{"hidden_act": "swiglu", "norm": "rmsnorm", "qk_norm": false, "tie_word_embeddings": false, "init_std_qkv": 0.0184, "init_std_down": 0.0, "lr_mult_qkv": 0.7, "beta1": 0.95, "beta2": 0.98, "lr_head": 0.00825, "max_seq_len": 768, "doc_mask": true, "train_tokens": 1607000000, "max_steps": 6131, "dataset": "wikipedia_en"}
MLP neurons of a small language model. Each row is named by its layer, matrix (gate and up: input weights) and neuron, and shows model dimensions 202-265. Each number is 50 + 12 x the weight over its row's rms, rounded and kept within 0 to 99. A neuron's up and down rows have the sign that makes its largest values positive.
A block is one neuron, or neurons of one layer that tend to fire together. Before each block is what it responds to, as a language model described it from the Wikipedia text at the highest values.

Responds to: Token after a name. The token right after a person's or place name, especially the space before a goal minute in football scorer lists (Boniface 21'), also name continuations (Csaba V-ámosi, Holbein the).
L3.gate70:47 60 38 41 62 38 66 53 47 30 51 57 59 52 39 61 42 39 44 50 69 59 60 47 33 44 38 44 61 50 50 62 58 61 76 61 65 39 53 44 59 35 52 59 63 46 58 49 47 45 31 58 28 70 48 58 54 37 34 48 42 31 68 45
L3.up70:42 59 78 50 47 62 39 54 50 48 48 51 63 38 42 66 68 51 33 31 39 43 30 20 52 40 38 39 24 52 51 63 56 42 56 50 52 42 58 17 55 58 45 54 60 50 53 53 56 48 34 72 50 45 50 30 53 44 45 37 42 50 41 50
L3.gate404:47 43 54 44 49 56 59 36 44 47 58 47 45 57 35 48 49 51 53 44 60 67 54 48 50 33 55 29 55 39 48 50 45 35 73 33 40 38 56 36 28 61 48 54 52 41 47 44 48 49 35 50 51 71 32 44 73 32 40 46 49 60 28 34
L3.up404:33 55 48 37 46 43 49 57 58 38 25 60 51 34 41 54 60 75 43 48 53 58 41 69 52 58 49 80 40 33 36 58 45 43 76 58 46 56 65 49 44 43 48 48 45 55 47 35 47 34 49 45 58 46 65 59 48 50 67 58 46 63 54 39

Responds to: Leading digits of numbers. First digit of a number starting a date, year, episode number or table cell in tables and lists, e.g. 1 in 1999, 2 in 2002.
L5.gate80:48 56 42 72 63 54 61 51 39 49 36 49 49 49 55 60 52 45 62 37 58 40 23 62 22 65 52 33 41 58 52 64 42 56 35 33 39 54 49 45 54 27 55 47 66 47 72 26 38 39 35 47 46 59 53 57 55 57 67 41 30 54 44 50
L5.up80:36 41 55 46 60 45 43 53 63 61 28 55 31 44 46 39 40 52 37 51 46 42 39 43 42 35 48 49 56 35 49 56 39 58 56 20 55 62 45 52 29 45 49 35 36 49 53 46 72 41 36 41 53 33 41 26 39 55 54 32 53 50 76 73
L5.gate96:41 51 65 64 33 64 57 57 38 52 42 65 43 63 48 59 45 52 34 49 35 46 57 72 52 38 52 42 39 63 44 48 58 24 48 24 43 44 49 40 37 09 64 72 70 62 42 55 55 49 40 46 45 50 53 55 40 31 55 46 30 47 54 32
L5.up96:47 37 63 58 47 75 77 37 63 34 50 42 45 48 43 41 45 59 41 74 27 60 49 39 53 47 53 55 60 41 64 54 46 49 47 38 52 36 45 52 46 49 81 67 73 68 57 64 43 67 31 52 30 56 40 43 52 58 37 43 54 50 48 58
L5.gate261:43 45 68 70 50 55 52 49 45 64 50 25 67 35 51 67 68 63 42 38 51 69 59 65 49 69 42 34 38 39 45 32 49 49 45 40 54 74 56 39 67 51 41 44 44 44 54 43 40 65 42 55 66 49 57 50 61 39 39 39 21 54 47 67
L5.up261:61 48 45 67 43 57 60 55 39 62 68 69 47 48 73 67 47 60 47 46 47 57 44 37 52 47 59 60 42 39 76 45 40 31 46 28 62 50 38 51 49 38 49 51 62 39 67 43 45 50 55 39 52 59 57 46 35 65 46 21 50 34 51 48
L5.gate326:51 36 50 53 54 53 47 65 64 52 59 56 64 34 68 36 49 46 44 50 65 44 48 66 61 50 70 49 41 54 71 60 56 47 35 67 50 71 75 56 47 23 69 45 61 56 44 59 43 72 57 55 37 54 47 41 69 56 54 58 54 39 52 30
L5.up326:58 60 56 47 16 45 51 43 32 60 70 62 59 72 53 53 56 55 59 40 71 61 47 41 51 58 50 49 43 55 65 62 62 49 48 58 46 53 63 61 85 49 46 52 36 56 64 43 36 48 41 40 46 50 14 67 73 34 37 29 47 41 41 36
L5.gate505:45 29 48 58 59 37 65 54 34 43 49 46 37 45 59 35 27 49 57 38 40 33 64 80 56 47 58 48 37 47 52 44 39 39 43 52 32 58 73 45 55 38 58 38 63 37 39 69 52 65 44 43 46 37 66 49 48 39 51 53 52 61 82 81
L5.up505:51 53 45 76 25 60 48 66 48 66 54 45 57 49 55 39 59 58 61 47 61 49 48 45 64 43 48 64 53 22 56 47 44 45 62 62 43 49 55 66 67 52 36 37 45 62 52 52 52 55 37 42 48 33 57 52 39 68 48 69 56 54 24 39
L5.gate560:50 35 64 34 62 37 38 60 56 35 51 41 59 69 49 37 42 58 39 49 61 68 52 62 44 82 48 45 44 45 48 67 48 42 52 28 29 64 48 46 47 40 59 34 76 61 37 47 64 50 36 57 45 45 55 53 38 34 68 47 45 39 48 58
L5.up560:41 48 33 59 37 64 63 55 40 54 72 30 55 53 63 54 52 34 44 77 52 40 57 54 54 53 51 39 45 58 57 77 48 63 45 59 54 39 49 40 47 50 32 30 47 74 63 58 60 53 60 58 39 50 42 51 37 47 27 51 34 41 48 69
L5.gate576:65 45 48 60 75 63 48 55 45 64 40 46 47 37 50 43 42 44 48 43 56 53 29 66 63 44 52 52 58 67 34 58 43 23 44 62 55 52 60 55 37 35 55 54 63 44 52 40 49 63 35 28 59 64 35 54 47 54 42 45 44 55 30 62
L5.up576:58 29 25 50 54 45 67 38 24 57 44 43 56 75 70 56 55 45 58 55 69 62 62 30 44 54 34 39 37 63 53 41 64 51 56 37 47 35 51 58 39 57 50 70 46 61 43 40 37 58 58 42 36 67 20 58 59 59 65 62 34 26 37 46
L5.gate664:51 52 52 45 50 61 43 51 42 60 49 20 64 59 48 59 69 59 50 46 33 55 69 42 35 53 50 58 44 49 45 42 58 43 30 41 68 80 45 48 43 48 56 34 36 43 56 57 55 42 62 29 56 43 72 60 57 33 52 51 52 65 51 55
L5.up664:51 50 62 67 70 56 81 41 51 54 55 58 43 65 54 55 63 43 62 47 42 52 60 36 49 65 48 53 59 62 51 52 56 47 31 49 43 37 54 38 56 40 62 40 52 51 40 66 53 52 45 49 45 44 40 46 54 40 26 53 44 27 41 54

Responds to: Digits in numeric data. Single digits in structured numbers, strongest on the seconds in map coordinates (168°19′30″). Also fires on the first digit of dates, years and table values, such as May 19 and 1973–1977.
L6.gate53:29 67 65 65 60 55 34 53 08 55 33 32 67 40 41 36 43 49 41 58 60 49 57 57 80 58 60 27 50 60 52 71 46 39 48 52 56 40 63 47 47 56 52 47 45 52 44 48 39 21 68 57 54 39 54 57 59 43 46 51 34 50 45 66
L6.up53:61 66 38 45 63 38 54 44 46 53 35 47 55 55 44 45 45 49 57 64 82 47 57 74 63 54 45 52 42 75 44 44 58 46 43 51 59 49 34 52 43 35 28 45 71 61 39 28 64 36 77 58 48 37 44 58 67 68 58 52 72 50 49 54
L6.gate115:66 52 36 33 54 45 74 67 33 54 49 56 60 67 47 77 45 38 61 26 37 50 47 58 67 40 40 35 64 62 52 64 63 45 44 47 57 71 52 29 37 59 47 27 46 28 36 43 53 47 59 56 47 32 45 49 42 42 50 30 39 37 46 52
L6.up115:55 61 55 72 59 69 61 52 46 52 64 37 40 57 43 51 52 51 36 42 53 43 38 56 56 57 48 26 65 63 54 44 29 41 30 60 69 49 58 55 35 29 75 45 46 32 46 28 41 53 50 50 52 54 35 78 40 49 68 40 46 30 57 28
L6.gate224:43 58 55 46 44 47 43 52 74 47 50 43 30 49 53 47 52 53 62 40 48 45 54 51 61 48 59 48 50 37 55 38 49 43 55 47 56 54 45 45 66 60 63 55 52 53 51 58 46 40 41 41 52 57 71 38 40 58 54 60 61 49 42 51
L6.up224:71 23 37 34 70 51 64 41 43 48 61 39 54 54 45 56 59 91 51 54 59 65 74 58 38 66 46 35 47 68 49 46 59 61 39 51 54 42 45 57 62 53 56 29 63 48 63 45 47 25 59 32 58 47 49 54 44 64 53 48 54 32 22 51
L6.gate621:71 51 56 67 35 71 67 60 61 49 52 53 46 40 42 39 25 53 27 63 69 45 54 41 60 45 49 57 65 49 45 31 41 36 45 50 61 53 62 54 63 54 69 52 51 42 33 42 20 60 47 48 44 43 34 42 52 68 32 54 34 38 60 43
L6.up621:32 58 64 52 49 61 65 56 37 35 62 50 29 61 61 43 72 51 55 67 59 51 27 50 40 51 45 37 62 35 37 47 50 57 48 43 61 58 44 55 67 54 67 40 56 41 56 42 55 53 47 46 54 61 53 58 63 47 40 66 44 58 43 47

Responds to: List separators after names. Separators and leading digits right after a person's name in lists: goal minutes in match reports (Devine 95'), commas or semicolons between names, table pipes.
L5.gate8:53 28 42 40 37 45 53 68 51 55 33 39 53 45 52 55 56 49 41 52 35 27 53 37 48 65 46 59 58 39 69 51 60 63 43 41 56 62 65 47 49 39 43 39 44 44 41 44 63 62 39 40 71 25 65 55 51 37 33 38 57 47 65 51
L5.up8:52 51 50 71 30 47 42 43 66 45 55 48 68 59 45 43 47 44 45 55 33 35 60 31 64 53 46 66 70 50 58 59 56 69 84 46 54 42 59 57 56 63 50 30 62 67 33 60 42 41 52 41 48 21 69 73 49 37 48 52 77 49 59 36
L5.gate104:36 58 41 30 56 21 53 52 47 47 43 27 64 44 53 55 54 71 40 41 43 37 35 60 58 51 55 36 62 33 48 61 39 41 43 69 45 61 39 41 30 42 41 48 48 26 47 40 59 48 61 52 55 55 56 50 43 32 39 47 66 34 54 51
L5.up104:50 56 55 77 68 36 53 58 55 32 32 60 31 42 39 54 39 30 49 50 40 39 42 62 64 59 49 61 53 52 23 45 50 50 40 69 68 56 43 31 44 43 56 55 57 48 57 42 48 65 43 26 66 46 49 71 49 36 53 45 50 33 73 53
L5.gate155:65 69 57 48 47 46 57 49 77 38 54 53 63 50 49 49 19 64 43 25 51 48 56 41 41 57 53 53 60 76 87 46 57 37 69 53 26 50 66 51 66 68 47 64 69 45 54 36 58 55 45 58 61 39 38 30 61 49 47 56 48 61 78 64
L5.up155:32 39 46 20 42 53 45 17 59 61 35 36 58 44 37 75 62 56 38 48 41 64 46 41 63 43 47 54 50 51 54 29 64 50 55 61 50 64 40 44 45 65 58 38 58 46 37 33 68 52 58 43 51 62 49 45 63 37 75 33 49 37 51 37
L5.gate424:22 44 51 43 35 42 33 52 49 14 40 70 60 47 34 40 49 53 43 66 58 59 56 54 40 69 55 38 53 37 82 48 34 75 53 41 49 47 50 60 53 46 61 35 58 35 65 53 39 54 40 27 62 45 52 59 58 59 37 51 48 31 43 50
L5.up424:56 43 57 54 61 34 31 44 49 64 49 54 48 84 50 56 64 41 67 41 65 51 49 72 58 56 54 58 43 47 63 71 35 56 27 38 58 70 65 23 20 29 56 46 63 51 53 50 44 54 63 49 55 40 52 44 37 50 53 64 42 49 50 68
L5.gate471:62 49 38 53 37 62 43 59 46 57 40 36 63 67 47 20 57 35 29 44 56 36 43 32 60 45 47 50 58 54 46 35 40 30 81 28 45 57 41 51 63 41 38 63 50 44 55 49 55 40 58 45 58 56 34 40 60 52 60 46 55 67 61 56
L5.up471:57 42 62 60 51 42 26 32 62 61 77 52 67 39 37 52 53 64 23 59 60 65 46 45 49 37 37 39 56 40 30 48 67 65 61 54 43 48 48 64 70 35 50 62 33 40 62 59 54 32 53 37 42 48 41 66 48 38 56 58 49 59 59 71
L5.gate507:61 38 32 56 34 49 35 46 52 67 32 43 52 57 48 88 48 48 47 46 42 72 62 47 45 41 46 43 41 37 50 50 31 54 65 47 45 48 55 28 40 55 34 78 50 66 38 31 51 36 37 71 46 46 66 65 65 46 34 53 22 54 31 42
L5.up507:39 40 61 52 56 48 56 49 51 35 41 53 41 44 40 55 55 62 45 49 57 47 35 60 44 47 56 35 48 36 49 71 38 68 43 51 42 59 53 45 58 53 66 38 59 36 32 36 45 81 41 55 35 52 30 39 54 53 26 39 44 52 54 54
L5.gate607:41 47 34 48 35 44 55 59 62 47 52 69 59 60 53 41 30 60 40 52 62 60 48 62 51 45 35 42 50 34 47 37 47 43 38 63 53 54 43 65 31 24 53 18 65 41 88 48 56 39 42 51 59 31 43 52 56 58 42 63 64 39 32 47
L5.up607:56 56 57 68 62 45 20 60 67 17 53 31 42 49 37 41 51 65 47 46 50 44 33 44 41 55 53 35 59 50 42 55 68 68 59 58 47 61 41 36 43 24 44 52 28 55 41 55 56 29 52 52 80 44 54 49 63 40 45 57 60 67 45 39
L5.gate670:72 33 42 69 70 63 42 48 40 58 52 47 50 41 57 75 65 60 50 50 43 78 37 41 50 38 41 51 57 56 43 42 50 24 58 58 66 56 40 36 49 31 69 60 54 21 49 61 45 51 32 58 51 76 57 49 48 45 10 60 35 46 49 63
L5.up670:57 54 43 43 59 34 41 66 70 41 44 63 50 26 31 58 44 63 28 55 63 49 59 73 68 44 55 58 35 23 48 42 23 60 70 63 58 21 41 46 45 53 55 41 38 38 34 56 54 70 59 57 57 46 51 52 50 30 66 61 37 51 36 52

Responds to: Delimiter before list data. Colons, brackets, pipes and prepositions just before a value in structured listings, strongest after team names in goal-scorer lines (Rochdale:, Groningen:), also infobox fields and table cells.
L6.gate6:31 70 52 39 66 39 43 53 29 62 36 49 60 55 50 42 44 38 35 51 56 35 68 40 58 47 56 56 31 39 50 38 26 66 36 50 45 48 62 72 54 27 43 42 51 42 41 39 44 51 51 43 60 40 55 43 78 41 56 52 43 32 58 37
L6.up6:37 55 42 39 68 38 40 33 50 47 75 54 60 62 63 41 18 48 68 59 51 54 28 38 51 62 49 40 60 52 69 53 62 40 49 38 34 52 60 71 45 17 72 54 58 39 48 46 63 28 51 71 64 49 62 47 53 33 55 41 37 40 48 54
L6.gate320:43 73 53 39 48 50 32 52 45 39 58 35 55 30 32 62 53 46 27 50 48 57 60 44 68 50 46 54 58 72 66 43 37 58 52 75 61 53 55 61 48 30 62 46 41 29 43 43 58 29 68 55 51 46 49 59 61 49 62 43 46 42 53 39
L6.up320:33 57 48 47 58 58 38 36 61 22 57 46 59 76 37 45 58 29 40 37 45 69 60 42 53 49 40 52 45 45 57 67 41 27 48 44 58 39 48 41 59 44 76 67 55 48 43 48 39 53 63 45 66 57 15 53 34 61 47 35 64 51 49 50
L6.gate583:21 59 67 30 35 33 35 39 53 52 51 48 56 41 43 40 74 43 35 44 63 30 74 31 56 55 42 55 59 56 67 35 59 47 42 24 52 45 37 60 70 32 52 44 52 36 47 50 53 48 61 47 50 52 25 54 65 56 37 30 60 56 38 46
L6.up583:25 42 72 64 58 39 58 40 43 41 46 30 46 51 40 37 66 48 42 56 45 65 64 47 36 69 50 52 29 53 51 40 76 51 53 49 72 52 49 59 57 62 38 66 73 34 55 56 36 48 66 56 41 46 55 42 48 65 49 42 51 39 54 48
L6.gate585:45 61 59 62 50 40 33 64 41 57 29 52 81 51 50 58 50 35 68 66 51 47 73 53 63 53 54 46 35 69 39 36 48 71 37 56 49 55 38 50 27 39 47 28 76 48 65 44 44 47 64 41 46 51 55 58 46 49 37 35 55 32 65 62
L6.up585:53 45 54 43 46 40 60 48 59 37 46 73 46 42 52 50 68 57 47 63 46 62 50 40 22 45 49 49 51 40 50 70 49 52 41 68 50 52 59 66 41 58 56 37 55 47 72 53 43 51 42 56 39 42 63 59 59 35 61 52 52 54 53 60

Responds to: Coordinate digits. Digits inside geographic coordinates, especially minutes or seconds after ° or ′ (e.g. 075°3|3′, 18′|36″); weaker scattered hits on words following place or person names.
L3.gate143:50 70 44 66 40 33 42 47 38 61 52 60 53 51 41 38 73 70 49 42 40 42 47 50 77 46 44 54 39 56 47 63 56 61 65 49 64 56 67 62 25 59 26 50 45 46 47 47 51 65 48 48 59 50 59 48 43 42 53 46 48 63 44 51
L3.up143:48 40 68 53 40 46 52 50 66 46 35 44 39 40 46 61 29 54 39 42 44 35 52 71 85 58 46 44 47 57 38 43 39 51 59 63 37 29 50 57 39 69 24 58 75 24 49 60 45 56 47 49 41 57 33 46 39 49 44 47 48 32 14 40
L3.gate638:67 62 72 36 76 48 56 39 57 64 53 63 49 72 62 54 40 30 57 38 53 57 65 37 47 58 54 37 52 53 65 42 59 63 48 60 68 53 48 60 63 56 45 45 46 75 39 47 58 24 57 29 36 35 54 47 49 55 49 38 43 85 54 71
L3.up638:59 85 38 32 30 49 53 54 49 50 56 53 40 32 68 47 35 61 52 25 58 31 59 39 49 49 51 51 56 64 34 56 28 73 70 54 55 32 53 53 55 60 36 44 41 69 06 55 54 31 35 36 36 69 56 53 54 56 52 64 36 57 44 44

Responds to: Digit inside numbers. Single digits in the middle of numbers, above all the first seconds digit in geographic coordinates (33°58′2), also in years, times and table figures.
L5.gate50:66 36 41 41 51 34 48 58 57 79 42 48 51 50 63 50 42 69 58 47 41 45 47 46 35 57 50 39 37 56 36 35 67 43 45 46 80 30 39 43 37 37 60 36 60 36 32 41 50 31 62 48 46 62 53 54 61 49 52 41 58 41 47 56
L5.up50:48 50 41 57 41 52 53 58 46 50 46 47 52 36 60 42 40 50 47 45 39 75 41 47 52 81 59 53 37 49 52 32 68 61 51 62 39 34 43 49 61 36 31 51 34 38 36 18 77 35 42 38 12 51 36 71 47 50 48 64 58 38 42 53
L5.gate124:43 46 54 57 40 61 55 33 48 44 72 36 69 65 26 44 77 61 37 65 37 49 56 50 65 48 59 31 49 45 33 52 52 63 52 44 57 42 67 50 60 44 67 64 36 40 34 50 39 46 26 63 41 48 53 31 46 53 70 60 28 59 44 54
L5.up124:49 56 56 27 56 55 65 48 46 56 39 45 42 56 60 45 48 53 63 60 53 33 21 73 39 44 39 47 45 48 43 43 35 52 41 78 59 37 50 31 50 40 37 53 59 59 50 50 73 46 32 65 59 38 63 68 34 50 57 34 29 58 75 47
L5.gate139:71 68 28 52 46 37 69 53 32 61 44 67 64 38 54 43 44 61 45 48 53 49 36 51 67 35 37 44 44 48 46 57 50 62 41 71 74 67 50 54 46 29 50 46 59 55 46 61 43 43 59 28 35 59 47 59 51 47 55 56 54 54 56 50
L5.up139:55 27 43 54 50 56 68 53 50 67 24 36 62 63 66 45 40 71 61 41 37 49 48 51 43 52 39 53 42 42 53 60 34 54 46 49 41 52 69 43 56 46 37 47 24 38 67 34 46 51 44 39 56 67 26 58 33 61 36 50 25 41 44 41
L5.gate496:55 44 36 35 53 65 35 63 59 54 56 67 70 67 66 57 67 52 53 60 29 60 30 31 46 55 47 47 48 42 55 61 54 60 43 65 56 50 40 38 65 49 41 38 62 38 63 49 59 41 67 45 61 41 56 54 54 57 62 62 42 52 52 42
L5.up496:46 45 61 17 55 35 45 55 56 39 52 32 32 52 56 64 54 44 79 62 48 45 57 39 53 53 61 56 42 62 37 72 62 51 58 45 79 45 45 27 47 46 43 29 64 36 74 57 60 42 59 28 64 53 74 43 45 43 47 60 49 40 74 35
L5.gate510:54 45 42 51 54 47 39 50 66 29 65 65 52 37 61 26 59 45 48 38 38 53 59 68 59 51 58 23 68 40 48 45 46 51 30 73 50 56 53 54 61 50 68 62 20 42 38 64 50 64 56 52 56 37 50 48 48 59 49 68 53 54 36 60
L5.up510:49 55 44 51 34 58 39 54 66 60 51 48 57 47 49 45 36 53 32 30 64 67 61 41 28 16 45 61 53 56 55 28 49 60 37 63 87 31 56 51 50 34 47 52 42 36 51 53 57 40 29 26 65 30 65 37 31 55 51 73 26 47 42 59
L5.gate532:38 26 65 58 65 42 51 59 49 30 53 55 81 54 50 58 60 52 51 36 57 18 52 56 30 71 35 41 64 59 37 47 52 49 62 55 48 47 58 42 44 40 68 61 51 44 45 62 76 46 49 53 67 29 68 60 52 54 33 30 51 39 48 58
L5.up532:54 47 64 56 51 37 55 36 44 51 57 51 52 52 46 61 54 75 53 50 47 40 35 65 52 43 43 51 45 43 44 43 52 78 40 52 16 36 32 31 32 37 67 59 47 35 41 49 37 58 49 35 34 45 40 67 26 59 47 46 21 34 55 49
L5.gate567:48 59 61 73 32 60 45 46 53 62 48 39 38 48 54 50 48 45 35 54 67 69 51 49 70 47 67 55 74 61 68 37 47 39 53 58 39 72 70 22 30 67 56 59 57 57 38 68 50 61 61 76 55 41 66 36 45 41 56 66 37 60 78 47
L5.up567:45 51 32 32 49 40 46 47 32 58 33 64 62 40 55 38 47 41 60 64 43 53 63 56 53 38 55 64 48 51 53 64 39 41 44 65 58 40 39 49 60 48 41 35 43 38 32 67 55 34 57 55 34 72 47 62 40 59 49 53 43 58 37 47
L5.gate571:46 59 65 65 37 47 47 69 22 57 75 35 62 31 59 48 35 26 47 56 52 30 51 73 44 30 64 46 54 59 19 57 35 49 20 62 42 54 46 61 28 46 69 41 47 54 51 35 66 57 34 70 34 52 67 57 38 54 36 59 46 14 48 56
L5.up571:66 58 54 64 76 47 47 45 39 75 74 46 44 41 62 49 45 50 52 63 54 51 52 55 71 54 48 52 32 79 61 58 43 40 58 40 49 70 42 27 54 40 43 66 52 50 57 55 53 38 41 49 35 58 50 47 48 44 29 56 37 54 47 48